From a checkpoint of a small transformer trained on Wikipedia.
Size: 18 layers, MLP 704 SwiGLU.
Training: a variant of Adam for these matrices, 258M tokens, 7868 steps.
MLP neurons of a small language model. Each row is named by its layer, matrix (gate and up: input weights) and neuron, and shows model dimensions 64-255. Each number is 128 + 24 x the weight over its row's rms, rounded and kept within 0 to 255. Numbers have three digits each. A neuron's up and down rows have the sign that makes its largest values positive.
After each neuron's rows, "fires after" lists the tokens most often just before its 100 highest values on Wikipedia text that the model never trained on.

L15.gate465:130124135117146101146142106143123146140098113118144122130128139154144192118154102125086137090132121164131106129144162127087157138114126129116167162153118123115115120154118143110108087100101114105149130116136085170166115107100135152098074179128143101168111161168105144150123130118138133143116104149143116136157140169128123128095131150109138103119146164146145132115115096098088128131113135147147157121095119118115166125120150171131147084125147123158172120172111080117103152130117124085116139106119128121162145082140163167121145164111190108165100137103113145096162142143132167159
L15.up465:165133168156093112153099121114155133141069163110135147146139124078103138119149137111110109116126143150117153090095131135155126152178135181123101177109143163116111119128106118126127139157123104126131200114132132085110114088113126149154139181090118151086132145118110121127167134123108132124079120108123142123165144164124126108114119099122112143125111112167169094104138113183169165117128117154154108101137147122161174109124130117121121111097084121102110119138116140141082145115126132142141134111143104152161138159082126146117147137140079123125159085142126136070148161128136097147
fires after: " ", "2", ".", ",", "0"

L5.gate678:148129077140127129119107102122083094155135125148133127085145139130089146076133154112143141112070154117145093140132143073117161134154169108127117099091152103098160133131089113154101143102122122139146161134126122126106112113134132166120114101167133120160133099139167145147121145127130141098135091144137138107100145105086121120093088112133130117137132126153088124105159104131117149130126141082145156124081107141182165183148127118132125123104149127122140162172097103093135131134131097140132123102137134116112156135159091150116124153138114091151087157174116081169158140146154162132
L5.up678:099139124113154135135123174129102101148071139061126130124134114171133116131085157127128124150137160149170132150140172130146143112150158130128113145131157125112128130138116131165129121102087133118110136121120127161084099130160137125142107140134137131108147135112142102136117102110155132080127147153168132123142139133139118160136142094128140147145118139146085114102141114103080171161151145113141091096152141089167176166123164091120049135100127131110109120113176099135117112158134096139106113125147169196152135150102132121067088164111146135102144160164156124128124123153181150145
fires after: "1", "3", "2", "0", "8"

L9.gate474:140231103117138106119156149136104168170158126149172148109140119124169141111119149114131119112161126095125135135109123110122098117159115112120105155108126100150154138108121147151135106149104130129146116128121148131143113109171119122090137111136169143141097123090105136127161135090133094139132149104133134119158176126123172143110099103095095143142106159120128101096154106130100094146110131079083133120099087121122156096175112132127150112141120112143130124164083116167118139124076135127164115122139140120146160144137101128125092086117167099133133113143123171150113179107107163130
L9.up474:122097134132134154137155133143116169157089143075165100121134082100144151095112131085097106107141154139126124119155153110135133151184082149094104133127143109186203149110129143128152082180143139127154151143115118102127154110132128133112134149114152100104107145104141162116136125119142155091167125098105142106177147145106155118140134091118104134113100113160134115123104124135111166154112075145079098098116090120096182086159121103151122146144133171159139131093133143124104163119113158150111115146114126142133150157091128164103131138128137120134129134153140073141085133098117124141
fires after: " and", ",", " ", " to"

L2.gate270:110090074152124105157134103107067136136125089128091140131120120114175136146120073115176133165135103130090112135128146148094139131119108108095139140124135103153114120091122118124128129161120122171128142163149135138166098146123111103124124187114161120111068122102147137127147148102152114180131108166143134129119157089107151116107120189155115128136103158128126140131161159124100134112091144073114127136092091118117100095154138158137138105113157148135098124152137117139130106122122145116116126131115099116149135098154140107145102090161101094084188115124164137102101083092124126158
L2.up270:124106106114062098147151118142111104100135064113127137116140121099101101145206142099159110129138103143131131108128130108138108085140113116094133155128137078095107142139146146147122125136114146150143136081129113100096093095130152148140156108116117127127130128125146109137130139111198118172143112141103139094101125137101122130121130097150082109122099130121118128092161156139134136116099150147120124159132165124129105116117158162146123118106100136121108140139138110100164132122164109105124099081136069118143154088127158119147127137113127099136125099102131126159121133139065125167
fires after: "1", " "

L5.gate505:113159131154102084147140170101151128125122090166123135134128109151165106116158130099148161132100140127144154118079149117107186166108144099116181149168142102114093112122128112166139131151102096129107126111164129128108067122175159108160087094171121116117179147105087101126112081169132117115145121128120134144118113121147161092075098080109138112117126097135152164137163109133153085161179163125167141146121138117132142114121123112149095116163099151113125144130123128098133130125103086119118153105148127101131148101087159112105106147128110140143104152159107156136120142165103145129
L5.up505:114135119148146164148094136109129122119123121122128169147149162137134140137104146181140125125149145151127148142120107156142145152081162172148101112092141184064132090133166118103124143164134195108129115115119153121122139148168155127122121134126147161064095117144145126126091159141127145132099156094141132123168138174135131133137153118091108152142128117091115081134136127089075071146138111100131135096122071157127173143174170141144101151165089144149116143135125146140168094093114111156139133107120136107142135136128119114132102111133111132126150137142126128138139171127100141164
fires after: "1", "7", "6", "8", "4", "2"

L15.gate291:132160167150160152085096175128145142117136156091137105189103096111097110132154145058173125133130122107101110106123132128137155142141133137122106172094079120185087106091120124126103098126124136159110127103149144096134076149117129131148151143134129134120120150137102119188140139163094153139138098179099067175136124112133111091093113117134136153124146090146161106107115142107107149081123148127157117116123145153095109118119105107123129119143192131071139102126140135130134113113096140109118150117114086135122130118122132120120125117122120105110127131176158146175126103090156117159
L15.up291:149127119153114128059133165157152143119110163093107083121116102118103162097112137120148139169142136116146123116098142133162124136172101076154142090121131115160158126131132150149115118128124134105130101149144112137159078110143157129136133073180087106127106105115193132135106158151156154131147108175144102118097143134121166133137106131144120117122089140143121101111135113145125142154088128126166120111148155149159129146151115124173146111182102135124117125136152116132125129154120133156137131130116155104134145126104114103152109126065101109097141072167106134123129154112127079136
fires after: " ", "-", " medalist"

L2.gate318:134125139104109162142120162104194099122154131080082164124137124124129139132090127123103121123145136097117103118103157114138120148121148122125112111115102140116154094088117149146117138114142121116127154115147141119106126088164087139152122101114121110138125095138122145118092108148157120124115125135137113146110134130120124113137143121133179126134060134098107147102203131169136158118125125100124117121150160149159157116169166094165100129137128144118165136132140173143133120140098103124131167150108148148132105124085142169117143121108087067136101110155107099110107131106135120132
L2.up318:157130136083137114174115139096127127127101119096105125148096078132130172112130170144111146106144137160167135115136111179156133121146121162114150133143161175128125143142140126126118131092130132122113098135139134108082074116145105117133149081146161169113176158147113110132111123137149130124163145137138128132158106144117140163186141133168133152106127103148148137160137118127114137110067121108105131090149151141142097178090130114105138162108119128087129126119111181146116084140152122159121137159120117098151074106124115131155111119109106161130151151119140085095089133109126091118
fires after: "2", "3", "8", "9", "1"

L4.gate167:127118098115145137094132141129106129099136126147150146120124130113062101095117094123167164117138093110136169122142099115148131203146145158126139150101163126130086130077117121131150111159099179135115123132134143144191094109132131117153124102116109126158078127139134137154173175183115141119131128126125177114113150130089104121096090150149096073120163170087127130115136141109141112087110130103133119149114131080144126128177116120164149154141130103106143135105143133116123141137146122126149103117109114144094119151141106134089108101145107106110087130154114127154175159137166118109
L4.up167:151138118138137101145124158147081144109108137158109136087124132099108118097128147170111144153133108163125124176134131142172122160122131129148142134098087136132105131138149109107161109124128208123096099142097109134149115122153115097141120141133132161147133158129143078152112128150135133148133130117120119105142126132109105112117140102118123132136124142175098147137099140068090079095121174124129134161096116133118103135138081171169150163152135151107160093175127129100119119152151147168135097145131155140109164113162086170124121097124098123122159103141103129139147134129129082126
fires after: " (", ".", "-", " \""

L3.gate646:143148114115104118137099171138122101141145099199140141125134148133110101123138184126093142139149159164153142084120116126178184095154136141126142155088105159120103162155114119109101111135118125091107100111127144125125104110131127143134119104098110110115113129141110147137122106099144123163110123140119118092144118127135134152141123076135127149137101155116139112188144134116083148132179189131155135114159149101131129148116147077161134138181121164117143198111164133140094143135122121105181145114132147119163151157119115106113119160129102138145132099153126130123104146122091128122
L3.up646:145138149125104151118158108099077068104133097105165124125116116138149097116125148072139107105103134152111136107111115113139116128167097194092122160157145140124143120120121101125119091099125121146126149114115110123115121100079181143129140140140128150138109092159103095113103118132122135098153114118146117086143113106118112127136087121152183096107114095155127117065120125138140165089149117126148172158121141126179121128128094134144073111127143104080112113151111076101109112119172172105084147150126095127123079131135160137119153145139119097121117119100107156140132151173197143117
fires after: ".", "1"

L2.gate259:089117185155124091138155129130101146127121152067132127115171135139103088135163138104139108151149084156162120115102146160171123146147167087105139192136129104142126119115107160198151083116085126130139156124126099133087118120114165122186163148098125121142103115126100106167098119125167128112151114120110119104084133142132134116119106120131155133128142115145125114100171120146143132145123106175121161133168141087133120084170115142131129112151123130166112118106147097126156174183152136080133114158158115144109129141105109147143128128125109096114156113110122120150142111161102132131
L2.up259:142128130103110101113144160135140115123177130130132117129120104125116085097177186108134141078154102134174167089123140115132138159141133139133124125115089127134119129160090126125111132062110129092137123088143135092106081101105136131146141147120141148197129141122096145121078128104121170110107086110124132142111114139086100123100150113154127108136116107143121145126102107086158131123180137103156167137118168109141126120124122131163144130127100114138160127129157133112105116095144077110146118121120151120109117146145148124085126142119126187128098126134117094144140169158125164111
fires after: "1", "9", "8"

L4.gate261:133109124136117159149104116106164134124140132115128159133151106099131128136165121146136128117115123087162112124149091148123129081117125130093082172102118123111135103126116122173139112109108097141126151109137131121112122111124139135092123173097149109155124129103153157093159144147135106127075073104129107100158158103070163100101104131129134095140149102104153136119167150128161137113141154093100140127097111126131123096106095110160084112107097122104073193111116084125153144099108212127138119128100121130104131110124123121099145135116145141089121135116157123091163119167106133172
L4.up261:128102114112137141133132115114123179113100108103120156122130140091101103158136127147151166071156126157120089156141130134175125126117123123107148150141156146149138114102129142134159104149103124141124140154089106099073120080074132101104147142120138133158098144127131115074139164162082144140158084101129116144098123081118130103163107124139117132124130129086116149135153202116153104189117145069102124142145114092126123119097147124149106129138120114153104187140115131101110092158157188129123129135114140152144162101134142147133146147097135145100160150111104123123111107129123115148
fires after: "\n", "==", "0", "9", "Track", "2"

L4.gate702:126130148115129104133154143119132105142148166129115160157137148053103124114141175122078134095133131129134145103103150169119171162108126089149130128110127115116136107135098102145124102119108124082147137132121131101141113113137120136169140132136140121106121114156092123164113129170119150072162104121090100103120125082140143109102100069128165097145144140156129114132128106105101133142094114118127102104122120148113169103158166168163123135175123121123088124141179123127108125138172118147141143099147142140119150141129148172105086111127115090089107084147085154159132075091129114141
L4.up702:134145095149134149104163137130106138133109148138129135133097168147115115130128059114087103147170122142119114097108134119113125103070147071169119151098109132154153139160128122131149118128110177131112095136129135125083153123128160084126089120171082150130110144098122125110136142152101110095114099150159181096113123129174133128132153099156099153147106109138137105125117125129084127158122171112145084085138145138091100104135129143123196122116143137143162096173115166130121087144104129142155114132173123116121125151092137132115105104118133119075150148137116116108118110073141138147
fires after: "9", " ", "8", "0"

L4.gate189:121134110174181134132136119132121082134094145128128148111138118153138106174128193140120116122098147166158134101103104120139196174114129125147115118112102163108098082112106149142144164126139128128120130111151139138109084118131141133144148127126128139142130122114139135155154142129104115111130116109177134132161193156131110106122096100153100113115143142147133125159143110155131119108171165124165109125138101100159132089146117118173112125119118114141079126110108135136144107095132151120134108109173134162108131087135169151077157113062084137103161082174147147137124143172110119137
L4.up189:162127105146121133112120118140102102124099137135134160135109108164137109158161196147122122127099165165108118109135124117134168110091131113188129114119084131133112125138107100139111155138167103148128086121096154123133088135123144116116119138136102134149122112126098117157149169148128117136144148109169110137162136133127108119167120087119087123131158133171131160101159105153141165113161156061147105145123134162122123104079062122149126139132114109125107129117123108115145091114115133105150149124183126133165176094175137107116145110083105135141162114152157143168127171162120158146
fires after: "9", "1", "8", " ", "0", "2"

L3.gate405:123130161107105090125112127153118101140126131149132115138148122142090083110151153103123109119130126129190132143092155130186142152171163107136155163115115149147110115110078110177137073117105141071137134154129138118084101121114126079145083119139152126162158132110125077166113078128132135086138117149089109101134134164149152128116116075089136139140106110139132139129157120091104133162156149126121120095151143102137153153124135124126102147173117174118148155120136141134136125127132131120166151129151162147123147195110148139108127154107079151155119145115111120149164172169119151127
L3.up405:166147127098108120172140122081138099130181128099170140129117095135097100082148145094100145107083115123127171089081127127134119160149118152110114149140145144127108116128147121142100120084127104105139124095150119079119136127124175144133122140131149136164117118180117122121147111111122131105107098088110080105127133119117104128082094138119144087104080122151161157129127100154173154079157115112158179142118114107152112127125134108163112082154132117085151167116154112101136123140157101098114131127126110119098107128157103103106123128106111102134104089105098152134138170181133102127
fires after: "1"

L4.gate173:134087136104128115112113153178126119117151113079098108140098154124131161105118157105139118141140125113134132122123114170104121100173110098120115094128146102129156095077148126111110098145126174083132153173151123127154117182136121172130109118158115166076110138144098135173116156158107098109146136169133146132076121159128151136096137123122083155132132148133136133149107142148137185137110118155120137126118168173148191141131078134138107119100180130097118092148143057157132121131177090128104130117146111128140139125142138141113162112107125109122161134202098136117119073122123089092
L4.up173:147136186136124116109150149100107110125126116113109132106140103107097131110125125171110110093115140133133139153148143139127118145180143122063108143097131107143133145129141124111151096121136134113122126133109117149110095165144101118123085167138042163138098136139134151157133136113188120146132138163137118094110123108093124125082153131118157108139097111172137108093098127163095155126085114158124134164104119150119161115118096139124111109153153085054127118117150087124088128181172104112134123131146133150123117124159125159154120121143123104100174103168155091144181117135140121124
fires after: " ", "9", " votes", " Turnout", "-"

L4.gate231:096104124147106154115129104141133138131116095131136158117128115134103159163146138118105112157128119139142160109112133109138159159084137116166110184122115146138096113156143140131120134113098072092126143128128124121112151137092185119146137109096122113135080165112119161106176118167114101142095133103140114112134136152118153123114123115126125142119106120082144121130137197074130129185141114109123083107154123059116105118103178121133133133139089133170108199113119140108113138102119147099102103119096156158157140075151172089112075130125126127103116128105117128127128099145103139183
L4.up231:143139155090093097111103129116153140135159123127084151170130128097144125090140133121109144107138111157141131119145135127164118158121099151102155130081117100150121111136138155133159134115133133121142129110134132123080096166129166114143114144082114108175108081118125129102113086138147117140131082112158140135128129134121125093131126115145091098131101118099154080120119179115088052119117140088130142123129125113106112143161115147115080171142105150096119149153149156107141128097187116126134145135094149147128141102138113160109123126134108134105145173123115153154145147110113140132
fires after: "1", "\n", "9", "8", "–"

L11.gate664:127133066131164094131078120127099154120134131149111149131156114142156107113162112107146108145173162141142103155117175137160147175157130124146112113100109118119120097151106145153124170141135135119143120160142101060133136146087166139163140113119147118136122131130141092175120117186130127136070171094115150106140141140171114105090148150110151096112132138135135175175156150139080104139138157107118114129133146202175103188153122124149122081155128119141111134164123124128132127141116115120107133124144134102110150093081108107113159106089072115133158134154145130116151129113120089096
L11.up664:099097124132133096142131149096100120136163126129149096090115124074116141132125150096159145081137130173075137178148143107138120144094127156168129109109093156115077132087113089115152112148145151119132133167074135088159127145167129151127140169113168128107106138133145124186141125142115077137112141083133175132121161134141142112127121150140135109117101153085115152165117131139103068134110107127138045125136150197102145148175170165123167145114122127161116129095161136144151097126140094150112132135136133123143110126107142156139120142129076135119117160089150106133109153123133149150
fires after: "0", "2", "9", "1"

L2.gate490:108148125141135094125090151113136126143150119133132162170121137150136145112163110140098145172104123126165118103116149125163173148141160118140151138153140145132126121108157124150128138131142088165144129118138141149115128106092136135134094105116148144088172131066145130147172159142141139114147130139154137177153140104100158118099096107100168113125161107126122141145150146122131124122139086155145170096118124142138160100138117110165106130115145142152173186101120170123175143117150100115149148123158149135111125096086145126089114140086109112151137130137152108127109113123069140103
L2.up490:116120118166112136130108177155142090145114137131068087150130107139132147104120116136143164148101129145115153111101107068115137119128165094163101131153140151113135138130144126099149135168139139129129120142112126174159136076137129141174126123089110132111122064097124108121136166157140088154141159153102107106132162117166146121150147122139110146134155125106154134163163067134134172113131107118110131090128159141131104140116143129101129128129126134153101141100113128144117129128120083127146130131146119093179126157135137123131119150146137127132119138125142152118091115106100123119
fires after: "1", "0", "5", "3", "7"

L5.gate415:133122145084135129135104147116103104135089150183127159148121123103081114115100155140093141172137166098120132126134085130113110122149173149122144174100138099142149111116155145114118097163155154162109210137149114100156152161153138138128098095107152120113083122142142164127138138146090152093125100143106108120149174106092123112052092137123135121100155106155125108176130133108115148106088120124100130126134093124142124087130130129159145140145130104099138102123115122166086182153155122133182140140113073114124103139146163131087142119115124105109172141156109113123087159138117115149
L5.up415:110069124116126095120113142109132176164102149125148138122126143116068114121131126127163137135084138159135119146092081109142132133167139150099074136139151116146106137140115131149155125134084142170104166119109081112141116149146148095128111111098107088125114147152149071134105182125160147128161132152121141079090101133155151156141107095114137131107159101129108100123127156101163127094103138084088144138122090124159121163131132137176085152169134119114139169139122094150143127134143099128150118177100120132150089163143149086112119140123128167133161149120081076119134112108132107123
fires after: ".", " a", " ", "-", " the"

L3.gate464:132129104143141190103151070131113158122149138105113111123118129113117115116154102149129157161111127155148128119150112131115133143131123126077110126154107099124069152094170144104142139102150146135146168144150121094123138142118114159128157111097145161097105105123156159096106146171140143123122098128086123117126123142126105137142129131154115085116103167140151143121116171121127163091150117150099086130131104166085107162111087132113136105121083138148150100161094134101146150141146111135127122137113106130168117105126109109147082146136111130140150116119132110115112136122145145107
L3.up464:165090139131138132123085103089117107113131122106170142148094094137162110161154144092094119187140131131119144121132141138096125107160136096091116107096111124123097135146080121163116119144098086143120143071161147115175111131112122106118117164166067119126108090147080142130114163127122129140098143101107118139107113171151159152151149171150112157110126135121117099128147113170127150121084128138154091144171162108134122110098111117136138114178123140158114126143140163103096127134139148137171140132136127124116138174118145156123133102092168119164155132132135115109143120121090153158
fires after: "2", "9", "0", "1"

L4.gate45:125118117104163059149102146114090104135145088150101132129136152122113138157116098068152118119124121138093103121108152086152161118159147085105117110126125112134092080098117169107141165134115135115119113159138112135189140146118155110139083134116120137147099133100163101157136104128144116173123117160167164088143126121099181136108116149167057144101089118128127168138134112079145123122124146108128142087101098131140127133158132129124073141158157111124122149109160111121125136118114161140115142147086103150138154098135139103081135100108096125103131067094136143137113158120146118119
L4.up45:156122107129092116167146110119139121138155116162141176087139147139122125146161161111129138126118149120133134124128142104132180164156084130095138130146120127130124155101108113108131136102149152132143140077103151098125136098136149126107176090188141083156106142152180072110129109134149134129119123095085101104079129140104116090115080147125145128112131193103128136116175147134159106113110127091090131158175152151135123164168126153178115151118106125100133123126099147097131107129129122102100079111096120120108173115157124150131120116119158126131142100129095123098137150156110124140
fires after: "1"

L13.gate233:119150098111132122141124131135103123131114142201149170075095144167121161139155092134143148113140116148128113121117187071177146134089130152141106150084125104112147128164112177129146129165098148135121129136099110119131139127133124117127124101093086088143133151110169163157142143129136147181116117137151131092126125128087114120089103098130104152153146105152128110155133156112102136153128123135110163083116135114127120111132149133152081131150126144161159185111143139144128106144086137102142168129114094150127182132146140156099183115136156129135120078141175136133110149142102113113
L13.up233:119145110133137125121115124106133141137097118129083119120108100143150115114134121103159128118111097095111095141158151136151106127153137126107125150101109111110123155150111115115122138116135134122115142126108058105138129122115147117117104107100081157163115141148091131150095144145124090115111100133152119119159121136107124173132178173169098111121135191132134074166125168137131087103140128104123122153152096109114127160090139160109144176114122172108085127137113133159147130110114102111113115154131135121161174119063117150134089154084116137123150118191124109137135151142121202152
fires after: "1", " ", "8", "9"

L7.gate670:144173148176138104120138136123129122165101089154125119154148122114132118129086144088131133141135140141079127099089148092124139114093138107154101112116126142142107124102133102137135129165088113170108122125107115130112126114125168129152193094136133183094132087135164120156150123132118116114145115147147068147143184102150100103125100092108131147108133104147125100102118163095111092124120083141154116133110084119139129149120078134121138127155140127142145089097129131175106129145091103136139111134130137116127099091151151124106158144117144127139104118122073196112119108142122125127
L7.up670:130173167148114174160155133127112100112130166107096178108126136119103065122134172165121145091153130135166099135134102142154153088171147111163086138138145141075098149114099124162110110173136177123146156138151159085081123127168129099099106142112138113123127127130124109130088167129148138124131117101150127133146131143104119107114163113170093105171132129128094131123152109108138137103134110142105120130106133209111152124138114109120075157103120108112091107104090141114140143105114158114123154141123132135122095120170139095144079119104107168115152088106142146124154138138153089151
fires after: "1", "2", "0", " in", " On", " on"

L4.gate387:119144140132091155120165148123090124134145126105112113118098132087092135133159121146115148152126130097102152102093141113077118117076179153127108125099173126086125151134128130083127095140168124177093160140162155120137130153131124158157176068103124088107156136161101151160105117130120135137124130135106109169163111108168061136113121125175123162149138168128123106142118107131126126108109155078157102111130168121115126102156121125131164145147103161147140099112116127099083097102146110130114103139126099128128140123135157073122164120195091145146136127114146154130155153100105146100
L4.up387:129127094080132078088123070115129109112126152104157135150130113168141109103153174114144142102152121116109113139158177140120122104151124111140129145128111125154068144138092160134144181145132112098129131140154168138136076147130139084099142120163140115128120098140125094145124150109134185118147078157146144105111093128121123177132140142114158091132130152148142120153136116144098140097094144171129091128114151144093090107147132139149151112131130162143148133136119132130061139106167129152172125109093120094122106159139117104155094067121108129110123145136125102122139167156122120122
fires after: "0", "2", "1", "4"

L6.gate34:150110118168168147124134103142127168077147156135152113151120141126096137090107075110129132124127134136115125134167110121132129116123099135086126121134131136103168130159107144104146122110099123154159160160139078074116178135128105131113134101113121115167124103097136130110096109147116117141152100138136144112166119129136179127137122106149119111128144089139120141103135149122115133145100119147102088151120085120120140070160126148138140111167124103098099102135119111133106122109136135118122122140067085084125164111123149151126135134142159120124128105127086090180141131124105098190
L6.up34:158125150142155159119163090076108113131143136112132148127124090089160103088119123092151121150105155168151090135139142155120171127119086168133114137173094092113113126116135104145150112158107155163141117122152142088143150162133137061132143090111110129101151123111158084083085168165109104150129133113142163107073138183133127111146117174182113154112149123088096157122121144129140128113088149143103161150156132112141100119112131118166138132139126122108136088140153133109129152140174081144151152145096134088152115139170153107128150120134149142117151095104114142114146151106104135144
fires after: "1", " |", "9", "0", " the", " /"

L7.gate563:125126150131116109158116110115120054138107120102116140131092122127100110151115068095072127138177150119103176138107123129154150152113150153133133089122094122101083130118068141122126111112095091100094169168135120143100149154125142111092124143094141127146100140106151125141124081155144118095094078177126118132170135187119100132102120084091141129137094089156135139117127133121144116127105147127140135062121101145174163109154154094160098100136149161130114129114133118117152127075134107179122108137156131120100141106120145136109142086129125078164176146124146141134134130135136134153
L7.up563:147135152141106119161136131105099080145143157078095125132114133081137138123106126102105158090134169134121145141077083143137107162132111133138143080165106122071080142086112085097134128098116089113091114118123136147117125137135147108048097100164132134127094099126137127127117085126106105070115142113082122115155118173117125151123146142135136122103073083133135132145145132118152106112095124135172102087110147156168170117112176104132132131153152130118098103144112115121167117095157102156102100121186122151102115103120143146154141082109103102197109142113138138108142148132167119112
fires after: "1", "2", " the", "6", "7", "4"

L6.gate387:117125149116101137115128116117138112136127123091137123118151128150149119113157096096138130135109121085196103101145175149167152134147130129151145183161091091120138104093107132153149135101110124092137137128138162123142078101125157111121086123116124114132117137079097090146131116124168161083106104117136144125122108181130132131122135057092122133095086119116120106132181075121078071157149143129117111090108138095101167116125161097143127096151130165154120169108145136111157125112152106118138135107121144130094153146145125151123117128119097141128133118112100171158168102168091130143
L6.up387:167160117102101100106137128175101072149151150090151112127117144162144097101165134101085107146144076143113095131085152105117112153086142112134135141120117111096137137148076133146098125058114114123132139093149085141123145113125143125120146158126146100097112118103125140142081127098135103135135105115106091116140138119143127112101112119096118093124108150091156181141134091141161109106101149089177139143121113125129088130127130144109133101112142147173127130142154121105134152137135134118137166105163093102146098097126124129084136083111118106132141100125114177133109135115103124145
fires after: "9", "1", "8", "2"

L4.gate685:131164116149099113185112134181119085122147117139133149135149137114140100177103149130139102156133116155147115148105171132133152136102132152145159095151117094115097141132092110154129122172142124147115142120121134131109120150115169131127144096124123129100157080122138132147093153169148073168169093132101157109131158169170110129144137096148103142105129115078074138122133114116152113159124144129120152119143144112135093150138161114147107137121152123169123174132146135124130153115106148125136121137132136164120110088071116056131115146069103141144082125110114144126135156187111150108
L4.up685:160177148123106133107128098137155151086128122096176138073123122119075114117127126155105133083103124168143108154138100160095105121145175136138084120080136137098114149136111144130105131123099158142143117121115144094112123093117106147133121124127115129100135117132109125132056135134153163160158122120108129130143128121134091150124113134176125085102171126141103136104060084149142125080176137135124114176108131132122146113142118188141098137098137132109114133149081090089160118110098147111133133152121145133120110130172150109142110151107125128116104153101120172160135141076152129160
fires after: "2", " in", " on", "9"

L2.gate560:166141124101114115131111104137106132117127130081111132139112115130075110137135126109079128120112112107164127118159084116111122149135122171113112120106118118181096112126113117147124067084125137129150170098140109176142100142166108146103079176105119138145112145147088145115088069198125114111087131176160124089135066120120119138091130132141112127124110117098133136111155108133102133127123133107172118128126110136107142139141129123141154116147142122090117121116145131114141151131113171157151125061114080129097167092105100142133127109123075097153108149125149094131149131181150111099
L2.up560:142159145129137160134116141101144176112148099102116141121098118105118144092109111114124122071170108150146137087137109112144132156168080138146126164132141154143139135143172154105078140148138171100146147109136092115096103143147072108116107107168142099149121137132117162119101100132069133140149155129114129132126124126137127109135105150128099148141116141148107157094165145134147149134129183182162112110142157124180145133138165069151149099133151119115138113160136140102107143126122131112127157108172123111150154118073107149120123112092140113136123123166134102116143158103119156129
fires after: " |", "\n", " "

L7.gate127:177139110098123121094086150112085094134150119141131142103144097144138100124096122118133133116129126149126090145145148136116160142104100138129106082094137133076142137101087129145119141121144120104105114118125119138154141163100115152132122130172133134082134127091118157152128115141153155052139120134140147153106128146127117081125117097081166106104135115088120139158169137127121131169140155163162172071118132129101189081142136109184126116177156109106122122117162169107138118134118085145183119141168136109098165123140115136132129129143114106156151101152154116112140174090138106145
L7.up127:114149136127173131174103141131135127120100106118106154126154112133140119125131163132074143163109142173162163099128109175125127115124147140161165133163129134125057107111111089126142118162107133143116146166104127134107106119149121140160153191077156166131127090119118126096119114111124118127136120139111164119124144138166137117131103136147130154132138100163109114109087098165146092117144126107135096092158143131115148112116112108124130142110124093119101140115135106155115132143106107139112180125154163127140094179117168129106121159123086123141121170080148151110108113114129125103
fires after: "0", "1", "5", "7", "6", "3"

L7.gate88:134116129123097119147121120146150179137099103123140170148119151163145151126171135135122104085130138132127107120117146109113120116049124120120131163101160114134145125139135148148155128123098083143106126128130094114112082147082124144136153149091125143115161133106111146125141179171143091122166102081150161139110153104147109137110107105148110109134158109091139113088176187045116149080117087150127110136098140123132084133117103148136115126102115147186146138107128091113107120118113119159130148175108141118129139102168122113104093157167131136091138149146118130130106110101103135173
L7.up88:148116122141122098156126109097082112102119169102117155126125148134174121104107164084114147107145135128160144117128097120144124111099121063139163146157103150111113138106131104140127123154108123088122127109103142169098111140118096099178130119078088114127127095147147126096144105174156091146161131133119138124174119168162102125134172077147113135085127140124156097156114147096179097124114134129148122140151124117133116129157146105138079153132091121164121086124150117135167113123135125142111116106147137135154132107063105132127136166099101153102130105113150120158100157131113113113
fires after: "9", "8", "1"

L4.gate94:168149152128077156081138125138061113142114122115104102167080143109085107126152107173100150187138147143124125139122114128147103110130117122079114130104155153148094140144159120136095133152098174141147151115166158163138145164130124103112150137085141144119142190135159118091096110174119164130138088140145137079132111111101117152117151109178104140144148110148141087080173137152151169136121139114132157141142108121127116157152103114126118105143125116115144122161141133131151120098092129154150125127125136137159124119153120153142149120187090136111190141165086124124103105080127113141
L4.up94:107106159110117135108157106141123124141141117091092144095087132118095153158162086146097143145112088109123145162156169108104097080124134111090120116152142124103113118156127137150141139157122171145166135139188125137118149173120101135138118141122139105150083136156128153108112119177182112146141128167141106133102113122130108132081134135146090124170131128097177132093154091156147123129089152150111095152117122136149094103115098202090149120171118125177145108133121143154159136068135122127117129122102129132123117159142158117147077106137114143110134158111150140151123121123106131158
fires after: "9", "1", ".", "0", "2", "-"